config.yaml
n_layer: 9
d_model: 320
n_head: 10
n_kv_head: 10
head_dim: 32
d_mlp: 832
vocab_size: 2055
activation: "swiglu"
norm: "rmsnorm"
norm_place: "pre"
norm_eps: 1e-06
positions: "rope"
rope_base: 10000.0
rope_fraction: 1.0
qk_norm: false
attn_scale: 0.177
bias: "none"
tie_embeddings: false
parallel_block: false
init: "normal"
init_std_qkv: 0.0319
init_std_o: 0.0319
init_std_up: 0.0319
init_std_down: 0.0
optimizer: "adam_variant"
lr: 0.00122
beta1: 0.9
weight_decay: 0.2
lr_head: 0.00469
grad_clip: 1.0
warmup_steps: 241
schedule: "wsd"
decay_fraction: 0.84
decay_shape: "linear"
final_lr_fraction: 0.05
batch_tokens: 131072
seq_len: 256
doc_mask: true
z_loss: 1e-05
train_tokens: 828300000
steps: 6320
dataset: "wikipedia_en"
MLP neurons of a small language model. Each row is named by its layer, matrix (gate and up: input weights) and neuron, and shows model dimensions 16-111. Each number is 500 + 50 x the weight over its row's rms, rounded and kept within 0 to 999. Numbers have three digits each. A neuron's up and down rows have the sign that makes its largest values positive.
After each neuron's rows, "fires after" lists the tokens most often just before its 100 highest values on Wikipedia text that the model never trained on. A number after a token or word is its count.

L4.gate158:503631443509547445549548499458487527478546492476384480564509434427373475535577504505532522474516443491431507474521525465532486463635469485462431473523493479549507454553522502485536444490458571583507592557455512601512569506512534479557515461390655534464576539532500502436509506506457545491
L4.up158:633561467547510513598469564534530541519433480565529509501514498472442483576481432515550473450490441551404481454461400481436579526593436504521430480549504529484505428525478585508464491526488474542499532489434472603512498470471543571476495571525458532590390554499542489508417504374399513412
fires after: " Cl" 15, "C" 11, " L" 10, " c" 8, " Ch" 7, " cons" 7

L4.gate775:422481488469507455447561435459414481428468476516503444462552467576505468584510517390544562414471476470552500522502476479577513443431502477494498453551513450510476506546464500546501577495496505462568563532516391449472489506447450459547522559489511441492541418405493465498450488504417412471
L4.up775:559467483492427506447488415533484579476507526458474499402471419574512551526479452462389519642546510468480422486558528554474497502458554520410447507457428477496534607523413449542434413477561535505509470508494493527457511362529512460627503457589473422548437470462523487514550391563480486482
fires after: " K" 33, " g" 11, "w" 7, "k" 7, "ak" 6, " t" 6

L2.gate574:508444563513507540505520439505475450469423496432473490520415476452520490517550480514444510519492491504477518433461509434423473436544502467499644654535498582502498578574478458508593444562478457409468375557555386569493488525587515504507485425623523505594541462440478513447441541498481492532
L2.up574:504508471438523546525498487555480505523585429554437519399574551491527468410558581377480461469481476524468453504559553520545478510511472547580499427504446527505516480489594493481479553430459499494522471448466636464525512478417433459449479426480476560475492489524466514477449487555350534572
fires after: " " 59, " August" 6, " June" 6, " April" 5, " September" 5

L4.gate348:428512520429512535473507470529551440513521479518497571435527432380570511538557583592539476524430471489433505466525369522511538435503547583479448582466442505465567475534524476550451479460495530510590510536472402479427515578417501515531468481502501407546511557444488502586562569544549529497
L4.up348:436468561528416551476432502538506513495551491529472567476520434454547513475530514491495505502531508413506458530502547528418498532576497496507483370502409449479492504573513463491571505514401531512460618545433476551456524468529422436497513528457511542362489481570474562504431541522551570483
fires after: " |" 31, "er" 10, " U" 7, " Aust" 7, "T" 5

L4.gate220:467505467457462499492543503481431466508558419435389487532440512567467459515419504563464511539449410535532575508528477502552537548450534405580482581491409505652543531461545409480439566428570587498511500522405513533467483452519514472499495513485542484467482505566499530452425486415455469573
L4.up220:545447459455573459530428441475537535498475488475448486530488410498538531567438476580491473635421448470392490502460531457507469446486486476540515482577452488518432440554493528534444592461512483459526474482583459490443517409500435485481518492520503462460531443487428502607552462469456525499
fires after: "aw" 16, "ag" 9, "w" 8, "-y" 7, "W" 5, " W" 5

L4.gate23:464479513443628505505491505447506481485420397491532586501515524484515530560516472477531474515435567471390514474543542461583500536498574519531509431557495551488377558546536538607449515550385492461490469530453416575522388542504479604418573475506440431524508516566505529538441526522401535472
L4.up23:536522572458504581526516439489515414408433499513539525518537531529475541576488461421575457522487561488469457471570507572426505510494512472399464448569474544532471460490513484479466543650545590499415556548567461495502509504562496549452472527462400546523412528664565547503515513515585410540
fires after: " Ch" 17, " hel" 12, "l" 10, "el" 9, "h" 9, " Har" 7

L4.gate100:479526465478514500555497402550480470499489442501508539627526466422502538516518616588619494531520486516459438420512455459481509545449529529538512516451526459454432488517589495468432434498485568512566563542425476479359491590443456487432451482526508432523464491430466527513394624497498496469
L4.up100:474583486555546495542491512501507461493560449448495471599434543573503588446446516444457487541451456499519451560437529469535605516531496578580495480493568587589490509483541424490483513461493504505516517435530504540447485483527438548483548551366434500532567444455445531480526494397513466469
fires after: " D" 20, "\n" 19, " Y" 8, "e" 6, " do" 6

L4.gate441:392420561449580519494491534575613559471534481496556456614433483521522457627517487570600517518431589493483415540619448500493460538443579491465549501448522569507454533508414493533459465588522522529561492490556429572434500458548501554423456498480564451560510576554442489482528526483464477474
L4.up441:508556513494411501503517465521548460495484437447502452530453448518568398452463441466425505561528461502402513547515549479500509521547484572546538543489476526490465579474483551456455456486592517494465506478438483512415522505408475523406401532460676548506444559446507558586608456505506513550
fires after: " Mar" 13, "ar" 13, " f" 8, " Car" 6, "ro" 6, "B" 5

L4.gate821:508551418523535590592432542506502516472564485520570497426511442540475505483414408486518542509453531526513477531494623556503478463510478431579513522546584542527417489446451494618454547548477459536518425524482476523560544601505451489469398502553460443479492529531440495525405518479436573466
L4.up821:506413537529466544482588485535513482510438542456512557535453460433524511535458418483542488574442449543496455544553520514491533453338554500490504378517528618535429465448477511458611567420465567515480436474553521464446461538502513485455491534519481452503484466477509505413452486421459564477
fires after: " w" 21, "un" 15, "man" 7, "en" 7, "omen" 6

L4.gate197:532484466514439583485422441511521560522512424617475440521529447477533453488503509451539517488531487452486538534518455496462597601499539535481478465530490447511580504569475439475516422409524487461508416460488564533470541509497496526405490529407403558512540518527579508472421504579507415465
L4.up197:371486405547494508568609596514569466509554505510564543516483343485529419466510562587507515420474500517518506496497569467482530582466401505530461454449516462494564516514515546425430529511480531556567605425573506498485513535487531481526474533459490474534461478506568398513471549507460426583
fires after: "i" 22, "o" 10, " c" 9, "es" 5, " is" 5

L2.gate722:496448453513535523489414604534453449511437557581439501498470465414554525573479488493545580581480535487503492549500546506408546549492526546477429427587436465469486549523434542512497444418505541500469500486499513470478567517542507520465576442483517524601468541472581468397472450556468538495
L2.up722:537504411473535526529533534505572514488495448410476459545542496502477436426436455503526501542424484555424510451537524420464586467653471451495507441568473446577595486509483483474498567530510481478413471512432416558531566532521507516434492550583520496489466518551563520512540542510437457498
fires after: " " 45, " to" 9, "uc" 8, " suc" 6, " which" 4